{"num_hidden_layers": 8, "hidden_size": 192, "num_attention_heads": 6, "num_key_value_heads": 6, "head_dim": 32, "intermediate_size": 1152, "vocab_size": 615, "hidden_act": "relu", "norm": "layernorm", "norm_place": "pre", "norm_eps": 1e-05, "positions": "learned", "qk_norm": false, "attn_scale": 0.177, "bias": "all", "tie_word_embeddings": true, "parallel_block": false, "init": "normal", "init_std_qkv": 0.0264, "init_std_o": 0.0066, "init_std_up": 0.0264, "init_std_down": 0.0066, "optimizer": "muon_variant", "learning_rate": 0.00157, "weight_decay": 0.14, "lr_head": 0.0077, "max_grad_norm": 2.0, "warmup_steps": 200, "schedule": "wsd", "decay_fraction": 0.876, "decay_shape": "linear", "final_lr_fraction": 0.0, "batch_tokens": 32768, "max_seq_len": 512, "doc_mask": false, "train_tokens": 249900000, "max_steps": 7627, "dataset": "wikipedia_en"}
MLP neurons of a small language model. Each row is named by its layer, matrix (up: input weights) and neuron, and shows model dimensions 0-95. Each number is 500 + 25 x the weight over its row's rms, rounded and kept within 0 to 999. Numbers have three digits each.
After each neuron's rows, "fires after" lists the tokens most often just before its 100 highest values on Wikipedia text that the model never trained on.

L5.up858:543522475501540486458484494484465524519501494446517486518474517511448488504492502463560506500476431471553454479491493516482543460520475487476508505495503505524486508487497478474448478465543482481509475470492521485504498505516500521476501488445513500525511544522517503488478487515527450493
fires after: " g", "o", " G", " p", "F", "r"

L5.up1128:499498537517484499467492535497537444486484554494508471499503471524496484497515471477498499493491467532504496484510495484504508532530498554527514515526495458491510482502521480490535497477513478500478528466500534471508524488487537529477479509475484508487490513502458488472504513482507492536
fires after: "201", "200", "6", "1", "on", "2"

L5.up908:509502522549453486477494480543487511495466503528498505468473455413513453478535496506457529509485530541512476457487517516484499463510516490517483513451497448524526526505508493496524543465510526499491533480526539514485498502494506472518502524443522496450510498482528496475497483490538540563
fires after: " ", "ed", "er"

L5.up454:468540541495498506514519525505494530517504525485487517548514477465491544496495486494508499481508504533502474525520475497478547501504472491516488542483482534547478467504458519477519502507482493501492515506492536525447474465511453517509535485512494484529507534500465519532497496470474509503
fires after: " t", " pro", "s", "ro", "er", " H"

L5.up1068:506503507496479532507545505490501496502475513497514499514520528540535479475514537533483497471462458463516467434452495508457512525461517457511552494504510490495473449514496532543508478521502519515522503524510519530506509520539520525497536463497465514488478488486518510502494479521469540531
fires after: " as", "n", " ex", " ", "z"

L5.up1136:507512508491458472527537525453469563518487516459521485497545519491463489445501496553529513499511458512517509477480504522540511464509471486523502515500510534516487513503477525463466472489445515496507507493502479533467541496498544539502493476441511504485516524480544503483527522486512472511
fires after: " ", " f", " E", " C", " c", " in"

L5.up18:468477529529517436499486488517471531481522479534474547512525479486526498485493509486481484517478474447513547500483546492510555502520526468506535506539522496537460497515500519485478483492502539466537501504466496496527514545517499498519462535496450484547520469502481511482468474439464506500
fires after: " ", "|", " re", " s", "-"

L5.up523:485452462523501462516507504489504521541488539557483520519462495436487505472530469476520493481489487529518486504488450558507549536545516506521526538520530519519496509495460507555494526463453515497518525502488486545538520515498509507480468517465504475502502496539496526486522518517499502501
fires after: " B", "r", " C", " M", "m"

L5.up1088:527487498517530499492488444512476552511509442479515484478516490550465491463531517502516517498495495474521499528486500516470514531506523519511510434486500470528509481523496524464509507485500496491482462521503509505511512480524507507512527500475460488496531516495503507504474486489515501501
fires after: " to", "ver", "ou", " f", "igh"

L5.up152:466525508482511482506469483491522527492499516509500493506493492513480498469471520499509551484523480543548514449518506484478526543510489505436477512456489505501513528486483535516491518522459504492443524491522470534462483497498505532517480447562545452536483514486496431478547516448503549530
fires after: "er", "en", " m", " in", "et"

L5.up1020:441495487554492526515491525529496474511499468488497490515503476479480477452521539494522463496477519492532486488514523496497491495516489536496556502497500524507518483510492498532501477492445500522512490521483549497495478456495477487512522499476516531514495460474497461502499495497474507474
fires after: " in", "s", " In", "es"

L5.up1146:521495503532519470497441472484473527504468495513487500525508474472509530488499503491528531508534530516500480475493480535547488509505487497495527496515474502469479555557468533495466575475509495524473499479516495454512550526491494516578480498518470438472493495481506506491470478469512495477
fires after: "e", "ver", " th", " m", "ost", "p"

L5.up336:519470500434435508493460492485526492471532505501484552528489540521462469493495480477453516477542495506537519491522497538482507539509503496536502512543523504498526487488493459543486522540541504484463483458471487528487510503481515486557495496510483522488518495479473525492529498484523488491
fires after: "r", " the", "l", "ol", "ar", " pl"

L5.up308:510500569541452519455515504479489508543511516491511501508527451512518519510458488529530520518456495463484499471539511518452525469515468484536503544475513475521512506536492520481520504476538472497465507502516494510472508525473488539484506505475514520522493501472467491487484492457493500464
fires after: "on", "en", "an", "p", "if", "am"

L5.up487:431506472500482485499468514477475527508493487476516523508490477476529543537533539482520523511436527528513495483504472472522534525479523474556471489482499507510479487529511497489456506506455501475494520549467551498531476503521491512498485515483469505524488495510462515458530494516477461504
fires after: "em", "m", " v", "r", "ec", "l"

L5.up413:491524516470481510522485474517532470506499504529451534515475485501510440528530474518506552512501470525489524489508492496524519531525542546510491490512509478503494485478494523495503493503522506473476516532521509542512487495464513476511481527468468487511485467514492488448506495477513476476
fires after: "il", "al", "or", "ul", "om"

L5.up219:501487514500517491491510543510491504507495515507516512494510529487471508490497489478526464541488489521484536513455500508536528522488507490512536489504465489485500502471518517511459503534519500569540480502439561465511474541518519510491529474504484513502510507478540443511506443492479476498
fires after: " the", " The", " a", "),", "'s", "d"

L5.up722:502479528498491463475539522498469485516491485519534536531451470499523558467513488517496483492486482507523506497487531483491519511526515458522502493469489527485472536534455495539461501511488525489485509480474453529516472493542526495494496495508545511475507501499509488490497502547479476468
fires after: " m", " c", " B", "en", " C", " k"

L5.up1057:528491533504491488444519503502495533465522480506518524493511467526521509481498476495461498474490529511504500489502498492545467505474558520503460474445503509491513477467498518481494491496498506486504518550471550494516509546519519464517519466492493504520481472509501505516551489508523519514
fires after: " ", " I", "st", "ed", "a", "on"

L5.up804:497457510500450505467482504518506527449484497478497505483523468530521548536503494502506480470561489442537525486497489467543477505503515500503522499544502504498498475509523495514536491527518495478465488437500536452457486513498526500508494510472479509458559502504516470523499460493499502528
fires after: " be", "1", "3", "5", "ater", "2"

L5.up729:524526487525522454525485541549479501483492492506498460468525504492497483499472449525560503455509472468468491479478499470502493480478522493493484527499528468488496503520492503530489497488512533519515476518515491547503499512504530472520534530505536484566511524498476487483486429526480460475
fires after: " E", " M", "n", "en", " J"

L5.up77:546479487452532540517534455443489547510487489506533494494492512513485510499524530488514515504560496490503468509531528534538501461503507471520487511426493525524482499449486500506482454471549476505512503516470522539481495520509514515514514461457534488489533487501521528470471513538507464494
fires after: " s", " S", " P", " p", " g"

L5.up856:498532470527494536491471529513466527447472482491479493529521520487471483507479478552464515479517520501472414460476474481524480490495496492490472481519480517524522511510506516480505516480526517519498510526504531515512470518500520464470492474500485521552485490491503496518486454462478514520
fires after: " in", "ust", ",", " M", "r", "th"

L5.up555:509514491487525493463480503555467545510482494548518507492495509478494486485496520500492462519460504459460503526508512497537533535478516503504473526451482487500489491545477495480471511509494496503483522460540503529508490558539491521492506475465476493517526478464458502544506523462520468530
fires after: "o", "mer", " J"

L5.up723:536525484493440540508494486531520510496482513494520505500469478499476505510484531452444502506449539485495521446477421486492504510532492522496508496492492483534521494526511537506527528515487495478464523468496519478525508502495500490489470506487421516473525505470518510503540470474491475508
fires after: " the", "on", "ar", "er", "i"

L5.up891:484492462489522518514530507481486497504522527504508495481532533459493480495510508499484510538494416479474459528492520485495519538525491506487499504487458492521480478526503521492510502508526513464515520484497486518514532507500519523490541523504509495455483514490481475481519509498465516531
fires after: " A", " M", " B", " C", " J", " O"

L5.up782:473474502485496478484499502495493481516509505441478483466441492496514469468505470481556531519501457505509516477480549519489555521525521523501468466494508456530541565547508473503480537503485467489480506464494537492504504527540467544502548488503451511516483482532521508510457491527481460456
fires after: " o", " M", "c", " th", " k"

L5.up945:524501531523478481523556508508475525483481501503481532502494487500490492472471487542505495496475482484513507453496449517510480492457458527486502510510508544524496488505502455459516487525504503484509470518461534440491486505467520477531547493505528490509515460490464548505536492525461514514
fires after: " ", ")", ".", "8", "3", "6"

L5.up424:544506454474437472514497525508463518514478503485480519484522545526506503554504488503510510517498559479508513475470475500528479474524499506503504486502523504534525520506535517528489520489521499486452450485490555482517547502514491540503469477473540500517478517473532448462483517512524459466
fires after: "u", "as", "C", "ad", " V"

L5.up495:496548472522488528524446518413518492526529503520504509446507480489505512467502515521479484495507458496484435441498545522504514490523514513495474490545492479492470463483512478509456541497483530495486534531487507529475488502503526523494474493527465506514477479469527492476526517503543512495
fires after: " con", "ation", " M", "s", " d", "on"

L5.up561:528500549479545500509519505454478486493516505492540517472467509478502478506491518541491490496482480541549508453516465485471536483526535494538488530543512499527518497510528476517476522477531447518484536494500493505463523503511513544469468493507508518521514483548508499528500425519476457479
fires after: "t", "ov", "nd", "o", " ", " A"

L5.up1021:482493472482496457520545511479510511453547482489520501520486434516497499523475449481457529513520534481544510521483542542519481487461472479536549511492515488529508480507482502459502463491525502533504506535509484503550494473505521483468509498514521504523478450467480545518529543536476501507
fires after: " |", " of", " the", "al", " and", " P"

L5.up999:497459485501521485512571516498464465508526493480490501476499486506520527490473499463532484492499523485538478487534520479522483522521502442518499426512518471490505486546531514490536499493521512509482444487492506481465540478457508519470505496470531479499543502510475491499484448468512568493
fires after: "o", "am", "w", "a", "h", "an"

L5.up251:491533526447471523504493544500474499491468498507548506465487476541535471495501515492476529526484475496503509512489511508509518482538437450502549485492488494507518536498468524450454510522439481537524495525501527491537497524528498450509507459557500438547520486501529505503509499510532500470
fires after: "ay", "ork", "ec", "in", "ch", " to"

L5.up897:502472517478467483524475511560496500517545498488462514527485464495535479447468494457495512520520482522482480485485498519469527489500516502526517537499457506480495486466506469493559505484451525515485531462447511499558523497524491462491509497511522461465481483521516513488539495465521475470
fires after: " the", " his", "'s", "is", "ter", "er"

L5.up1061:491467512525485495514519502526481486491563532508499484530492519559495512490477526529465501474517535477562487546481495506457488492511540443500547504484458506494498523536518530511470499505502533470466475504490523521526481523476483486450513498517533482472457455471464506488476529479497450458
fires after: "iv", "ic", "art", "r", " w", " e"

L5.up1074:523514531505522527512484515492546471473510506482507530515478516503524477515469495536546517481518496499527462472495513488496508512503488520521428527534534463496465503511513516494480494482503497490481485490477496519473512535531464508488529514569479484516478497532476503486491532487534489456
fires after: "d", " v", " d", "v", "f"

L5.up291:526450516504504469495540471495513484490521509464495452521502474472477449525495480490544504462507476496488499514449499531516491521487517525499562490515513517479524525534525499467509513497540494542468537502456518532480517501495502527500437494496461522511505507450523485503454453501470480449
fires after: "t", "s", "v", " t", ",", " "

L5.up914:499514500500515480523472534527523494468507516449528519494546478507492520521472507512499559515493521508525467489489514513513499512465501456465494503520515512511502451535466513503480497496428506495506528499473486483514509523489479481495492465475525521478547528511511475517551464504440475558
fires after: " al", "e", "n", "le"

L5.up522:510491517537462500486461475495490527507505471513461529523550487524515493461534481486469489493510491460493563515502499495477468550526528471543507500507493532470477513491457521462519466453489479477517476505538559471523498476496503483516486555504482517522518496516513502530526483524506540475
fires after: " st", "ions", "s", "c", "ing", " ("

L5.up521:459501474473484514512493534535507494481515511515474507499495500450510506499533498476513487491489468531499535511504496524490536432535502498537496501512507539448488529492494494470476561467504547505510483489494494466533477503495483528536553482515480529467534533498506511501505547507461532512
fires after: "i", "all", "el", " th", "il"

L5.up389:524438455469522531469493466486489466522485513494508487474533520522469453494512484521509507460537489486530475506525514528501499546526506528530477476475514463506553546516515495486438523494522484545507468494473506491523495513485469454491507530447544469531478481462498536474518498499510509499
fires after: "il", " F", "at", " f", "on", "c"

L5.up1130:505509523447478489494501497518485509555489507514492509487512493547481443488525509488510518483557482470491497453496456535524537509502486497517530519487507497512434571471481501481486487489510461483488517516515459482524505488429465472504467493496525513481479472443505493493511489494520473535
fires after: "ov", "u", "en", "re", "c"

L5.up59:509527455530505500481497480465445504483515533446481516488488522496531501503491542499499529526518508490514506464494472478492488515511489499470513548486533525526507462477463517476484437490525516471483496543510543532477470458531503486505515450486465521490502519548492500454479469529434511553
fires after: " d", " T", " D", " N", " ", "D"

L5.up741:533494524521478504515532532528480542531500474510522539500511533509498501501468502518486451522450500514531496486516487467451461502486496468449518490517457517536506506497505492487464507512518497473477495499506479558495564488516516486508509572530517484471504479494483498506477495482481470487
fires after: "re", " a", " the", " A", " an"

L5.up807:527477493458521514491513516469521504494466509475502504471499490514463520476473532464475503500547496515545490492532517480528503532442506532508493490501484494459481497487554537525478480498452481532497474499473525495552506499502491496436500487447510497521500487470520493484461522516530517550
fires after: "us", "v", "p", "at", "it", "an"

L5.up837:486512472534495558566493524470486517473505507521517518456509448474468533493533519466522510504485507476492529496498536476481518487492513488459473522436491513530498466542478483520475467521532543490510489481498507492524495552495537515553496464506455535496472499444508495503462503547491499495
fires after: "in", ",", "r", "e", "ur", "2"

L5.up484:485531464523486498515486530513517524460500519543475501479493442505468502491466512499477487505482480512509479493506485506497521515515468516481482465459536531536519529534513523526484503502479504518581585532521481475491532520512562537487464495532508480518501494477511470510471476513521490477
fires after: "ow", "an", " to", "ay", "ou"

L5.up734:512558450528536478528538487477493505518460519510473519506500490487484522508507526463502513462501495522513442493531527494501506470558460476520513527480494505515533504468484537470478529484535513483489479466515495557450510529523525505522557474498491502507503505494472484489458475544489518520
fires after: " g", " M", "Z", " b", "b"

L5.up368:482518471531502521484531501513517481493487457507500505507509515467462499504581510491503479548473488515497504518437527510492462543482517442524528481534527470466492508532531539507463531481490520500509482523520528458565492492473509474553531484497493499495484501468497524476507516486464531511
fires after: " S", " s", " th", "b", "a", "ing"

L5.up738:518480578532503517474508491506534500495492466412468478468540464491472540505503482568542522525498470479540476471482467522502460488541514510519483470522491483531482491469503512480512535466487523502497524529556496486504508499495490501444510509493499498513501522529502474456502492483514534499
fires after: "t", "or", "if", "st", " L", "d"

L5.up668:511541470528480469483470493508550507539465495508555496493494489448468517486482475515488485461527468472523542466506533462519470494498544539485493478516449529492501496517495489502540496542515541524510509532463500560485578520528479504495499495512481480467499497474468497491470505501505521532
fires after: " ", ",", "."

L5.up793:511527499478473515539540477528486515540516496504497528492490419585549523542514445499512497493481504525485532508521467495481473482474509456534518509486516487550491466468466513487493430545535496499494509488517562504545502491475488524460499524474521484479506484514525502465497508531498487498
fires after: " sh", "C", "-", "w", "u", " c"

L5.up616:490481491485499507453538505519488465473496494454496525444497482522519501516481512484545441481478489522517505483494527480486509527529538500487539493506469527503498543516480503506491523487548498532488503469474509520491514484493545489511507504521492521494514460542520478502451500515479499568
fires after: " ", " |", " A", " G"

L5.up956:488441527472480495498484500483493503500467499452539481481530512509465488481522488510492449532455497525493517503517507521502521504503483492507539494484433494531490498512445515513510521545494536529513520510529494474484508497511455492533510520487509508476514522510528468469458503524492502515
fires after: " a", " the", " with", "a", " at", "in"

L5.up550:482496524509494485495510485493501503483501461489527523559511488547483508482536450489512484496517554485484495482517498523501476505456528505532499468481521530459521521519462498478468553500482488513495506482516528471524529520520491506517487544472485487502530456520517590466478449467426508494
fires after: " s", "j", " e", "o", ".", " S"

L5.up983:516493506548506481493530508537447494494480509477534538492484517481507493503528506556504521510473498487486479475542505471493477476468460507516496580521503477519428500481481531496497489457504517529508483536540486539488493498520468470486571460513474522522495533462502482507534485533500459489
fires after: "x", "ew", "in", "n", "en", "h"

L5.up925:564491535488454472518508507480548481462484498511522552495518512513481506501508523508485499447461519519545488472517499479481472500501470499480500454521535524517490525489534519530450487495484527509493496487493468503548474488467494519461473495509523460497523543486478527499496503481540492479
fires after: "in", "at", "il", "el", "ar", "l"

L5.up79:477512537472506464524476453482532485501492532476568512516489446440505515510506521516503481470499514519525503519461517504503525518494517484487453512461484513505524501516460500513531500519533462486563508494504514495529529529531481491481491510486483483548501536518526508475446481492503496533
fires after: " b", " le", " ", "e", " w"

L5.up603:504480540536504463528497462481483500474482532535476492532509426462488493522470484506501486499516481479516485466524543526500485525497441498467468547514507510475494538513507507510478477476514506534505462493532464545500541470476510461487467476498501482521498472504504468536473476468521483526
fires after: " ", "p"

L5.up311:482504489515479547445519511469449498525539473497514491464480533516496506471497498544494453495492456503494541457513560495499488483451507486492503494513513489469525479488521498490504523519507497485496524527468537467477496447495519496555492538519502500516486475472552469508452539487507508533
fires after: " d", "og", "D"

L5.up938:489470470512529500511471500520467510509493474517453512504515507507493553467543512477525530476480525468522501503464503506508469472478492487491493502509493488475507501494498560488460508516494531502500547523501496474540494525526513488460475447500521535496484510484575517471527527468439471501
fires after: " the", " K", " M", " m", " k", " a"

L5.up287:520466520497467487500483471454529505475510488495511493485503512512500478516537535483503470450489477504498509509501507500527475483478530501433499468522525498512482467502513514513530525533476488447515526493517475502472504542482497519492534474486487494485526468498502486496517497517467516531
fires after: " ", "2", " an", "4", "9", "7"

L5.up965:482506493528520485495565540520517545514484478518493535526538528515510503499533492523476524496465492449537495501436472508463482497546532521510490482446485518486493487510490432502477477465483447517507528493503523485472514477516505511487491494503515513551530456505501500541493524507455464446
fires after: " p", "ing", "%", " P", "e", "ch"

L5.up606:475509438493470532499490477527502531511488495417488546504514482461467537518496453496507474494511466529507500475524499513552525477531493501544556466477498522481548460511500463532524478473521434534508546493496498504491556522455495479483472487486458489502483473502512485467517531533514495522
fires after: " ", "og", " the", "c"

L5.up303:569476542493479453493510510507465518520493516528447536475542516512527515494474500492488493463465515527498492475491528446510476555515506463519501456496514432525516509510493501502452486520488558506500523515504492500514506545541527500512518532479486465489495487507513541506502485456528509450
fires after: " ", "en", "ust", "it", "ic"

L5.up884:494474452486471529463517505517506556549538496496491483526499513476492521454474475535481487468506513467470485503462520534536482500499543468514545474486544484461546519529534482518484513535529484506477499509490484495525522471469552507481500518473467538493506526480477509501500501491539506443
fires after: "c", "ist", "ord", "ad", "al", "il"

L5.up1043:493486563536439487488500478500534545487528469514513501498517482513484490449459471508545522508501490460511508500510529498516507473499512485482484505526513458561471471523475506494478477458477509542524521549514485502520498486501502495474560539506504496528511481540534498484488491542503520460
fires after: " ", "-", " to", "s", ":"

L5.up27:508474560464564524477516549511509524448511480478513513516517461449499507525511474480476483543525483476550520536512517520513525488512502450504499445502456531495477496490492552504495486496455500510533497512480492476504484458472529458485490485500506482485487500489490494496478475514491522505
fires after: " of", " a", " from", " at", " the", " with"

L5.up557:505460533508485452462533487562492517490504463535503479503527503488489524466489476489509480529472520512536542526512511544523496522526479498517532458523497506514513490494474523478447443520460551449505537534506521525487535486515507544518509498462469480508476472498491499471511498529499522466
fires after: " ", " Ch", " H"

L5.up154:523540439494496516501513536497503432517477506509507476504537498491435507570507511510504452518551493468505486521503476535450538525497510474480525531506504503531496439513491505512499508492475506507468522518534545518482495520527503499502490517536467490477526489535474487480502448485494469487
fires after: " O", " the", "ub", " f", "ar"

L5.up905:518527518567498469505490489529432491516489515493512467506521509497530544458526469519515488547514486513480493500517495490499513531503524517458559533467527479517516527494506515503509488523452517477479502476497512502487508506481541521504522481484493528505514520498482462503488461455465515468
fires after: " in", " In", "v", "s", "d", "is"

L5.up988:472535506509502524507506521513449522531488540510484489516489542486538475520526448563534536516508500483501477440470498511492502443492471468500493489465496484526496505502490509509462504549480492530518581499464547500503476493545496483491486521505492518515493461501513489464487493513484460473
fires after: " Ch", " d", " M", " m", "–", " ch"

L5.up234:503509502555500516478473491469520492498560529516503527464548531525495500473492530493532506559470482517505463475510487447524522483543492513481479457520493488446487518492487520520477480443498504490520498488504487551483532491471538487509481536511489475459494476488537453488503497527502486506
fires after: " S", "om", " J", "in", "an", "as"

L5.up647:485525482491456484497493509556492533522468514457551534446505514477525455507500507506487500506516517516540516520501512460486465512483454510502517506520515484494501462506500504525508455494495545480511507514449430501487551473459504537532471499486496511498481475535518515480494520503486487508
fires after: " ", "c", "–", "is", " ex", " com"

L5.up173:500487493488502482491449464485514525478558494439521503453515528482471545503497481508455476495486538519509484460505472533514521522464529465521483475514502497533500478485486503552487461467551505484488497484477495513496468543453528489525520506477505515484487486425465523518495503497465517490
fires after: " the", " W", "el", " Th", "e"

L5.up998:474491482564517522514491512486506503523486488514454488506488493474472484531526460502482519508444499503464466509521495508492515518512479491509466491474451508517490499477471531484477547461464529504515546507510537536494516514509519452478543478506506497487532509521499514516464493482507513509
fires after: " |", "l", "it", " ", "il", " of"

L5.up485:504504485475503525444534461522541494524480473500502516490486501523480541483474468511535471452483521499550490495508459525543488482444503461488470466436503498502468505556517488527541505485493501549470449457489491536485496501510512517465480505512541495500479511465490494479527500495492533470
fires after: "a", "an", "al", "ou", "all", "am"

L5.up724:484564426456496501482485467517489502513487490480501511469488525461514499489527501521517535511470456494529492501436542492526499488509512516520449476519493546514484529507533530476478492521497514487523494493502510447493505491507470491503534540482496512518511519506469524491525491513463470521
fires after: " a", " B", " N", " J", " A", "ed"

L5.up249:482490530514515516456504528525488480446554495497525513512472483463474478497495498541473494511462549506461497473464518527500479514477471510486483534491560503508488502504495517497439462536527514506467510509466485532493464541561537555501504490464507471526517492525476502522484517550491520513
fires after: " ", " re", "ed"

L5.up1003:487497488581545470456484500525484540518504567458509473485499499528496499542477488512484501510505508501531511452509481469514474503526490463500475528525474478541554561485503510513457480484511541518502494571503519538504513514480527485528504474503482519462498534498488499519507481535472521468
fires after: " de", " D", " d", "d", "ord", "l"

L5.up1084:486510491503524546497455500514511546496521515495538512460495510490457515442507538482485467464465493544513532480518463534440485524488472473512491491430464489497503485465515532498533535520484505536538533507514473541522518544486494515536511506536492461468519505480498486521504496562487468504
fires after: " the", " D", " comp", "b", "pp"

L5.up651:539513525516518537536473481479518535470453469481526488511445518487482488481496463515456541471513490464528540545463484506506501492521491494526504524498461543467548465530480490470543521481454502475516560459514506512511495569493463511471493498491478490499523512493504515510531515508495490498
fires after: "art", ",", "t", " A", "mer", " wh"

L5.up1005:496558515510514532525470484496476530501536494519469487475546472512528510479498492529539518496548530501527515484499555497524461498494501514502527510488494538502509516454536499487544509532502545495488456492553525483510523495503495507531494488478489517511484505491536511475481478495513542469
fires after: " w", "w", "k", "ok", " g", " k"

L5.up239:480467506550488528542499511478481509467537481560523519504427474473473539470553492503498441536440479521495476505488486514539521473525490507512533539479497540522536463531474509478549488548518543449531507480503477495506476509531525468487501462488497521492572487493457497481511515525472534489
fires after: " ", "in", ":", ",", " de", "2"

L5.up73:468476508519514490520473511435474515494469449483468569489530499493502522501492527451549484471501486547521512497486506551488489515515505498442512557483493484515467496523527526500523525507553507474474467488523467510511518487476557504452529532500478513523483485466483502520484505475473483492
fires after: " the", " a", "-", " ar", " Ar"

L5.up1109:465531526520504487464512559503497570493497492491509491501512521472497538498508453524521521480493527492496488520496493497518521502514501501550467534452478503458520498480499477481466534486466501544474568475507509494504473476475516533523493500467473503501493533510488488507490479441534465486
fires after: "s", "ist", "c", "im", " c", "rit"

L5.up84:514512511518525522522473480535489516523493521488480519514517502482492528496531512474509456459475504522503489472518458574543496459529485531512494470534484523522487474463492485527449508487504464490499485519505511472507502519504517506532517480510526513497523454496465491490501506499437517486
fires after: " the", " The", " W", " B", " M"

L5.up644:506504471471498490502494556547444466463503492472459512548524532529528491463470471554494485503521481488539468508475495466522531497475470470515539480540523507513459546463508529458515478517526480511522497479501503464516465538460491455483537499541500485481484504483477467498514494518508518453
fires after: " G", "c", " d", "d", "G", "r"

L5.up309:501527532514490502505511491482466531485496506482483518593486488490496499487532489502516471516507495497501484498496488480484495527467508490466515466533508532520495487528515515523497507503487496501505507490553528467503503480527530454457501455499498499506480487493492494453499504451530556491
fires after: " A", " S", " s", "A"

L5.up479:514482536486482474518500517509473506449515517483455496520469506492505460518503529484480482533491522517528500503457548533521467495502520503509485527467533495491524543502462498558486489550473491461470473475493549506491482499519509467509466494456472504547503503513524526501460532479491519493
fires after: " o", "ad", "c", " O", "ro"

L5.up331:494495543521478519490510537482503491506508473529476467489477473518494526475459562500503474490523503472534533479496540557484531472512520494504474466525473513508465449519491510497473519482499560509512488550559501533501530518502540487482481491539438503458484500492473500517494466470465535482
fires after: " W", " e", " w", " N", "est", "th"

L5.up1032:506546520507527443521493588490479516467539504487485536520483479560503500493501499512507475496518503509539465487495499527487509500543504490472476489568533546503534479495488465484482471491509511490494483508509498531510514510493501497519522490479519485472501491463486501522491514526468502463
fires after: " ", " P", ".", "A", " G"

L5.up245:511492473476526489522482516497491504521489518513513500528505493536524478512508489468505462460509476511500461454507503524489504520495523503508471516515447470507546547503527499472501496527460506519497502480480501571528492526476501571450526531517517453499507533486491535503478498538526502560
fires after: "k", " ar", "p", "b", "ot", "f"

L5.up20:522488464511453498553503487485529494480475534494515516505531472496530487492500487523498509493541468481470488489503472540482526499496545493507508472488489555508527492498517544501466501537490542602495541502505472505491435503494496453534505489483516486510513507489457532503491481477535512518
fires after: "n", "w", "old", "il", " l", "ical"

L5.up612:545504521524552521500462531512449497459477457493512499465500472528456544508475549499481476490540504505521455524472532511535500527523507445506507467508501520469472460482557488457469492526499499512475509509482531483531485497538527490477474496489474508476512489485498521481486481482525506509
fires after: " at", "r", " A", "al", " a", "orn"

L5.up816:471491457490531474510529487504450482524491485499447495507527480473496534460525501523501531487521479487510513472501549480497525475525524537500475509486493561508498509502478558490486532526504503504493464458525506490490487498446504507498532472477526481463510551503544478531482481473490516472
fires after: "er", " m", "qu", " K"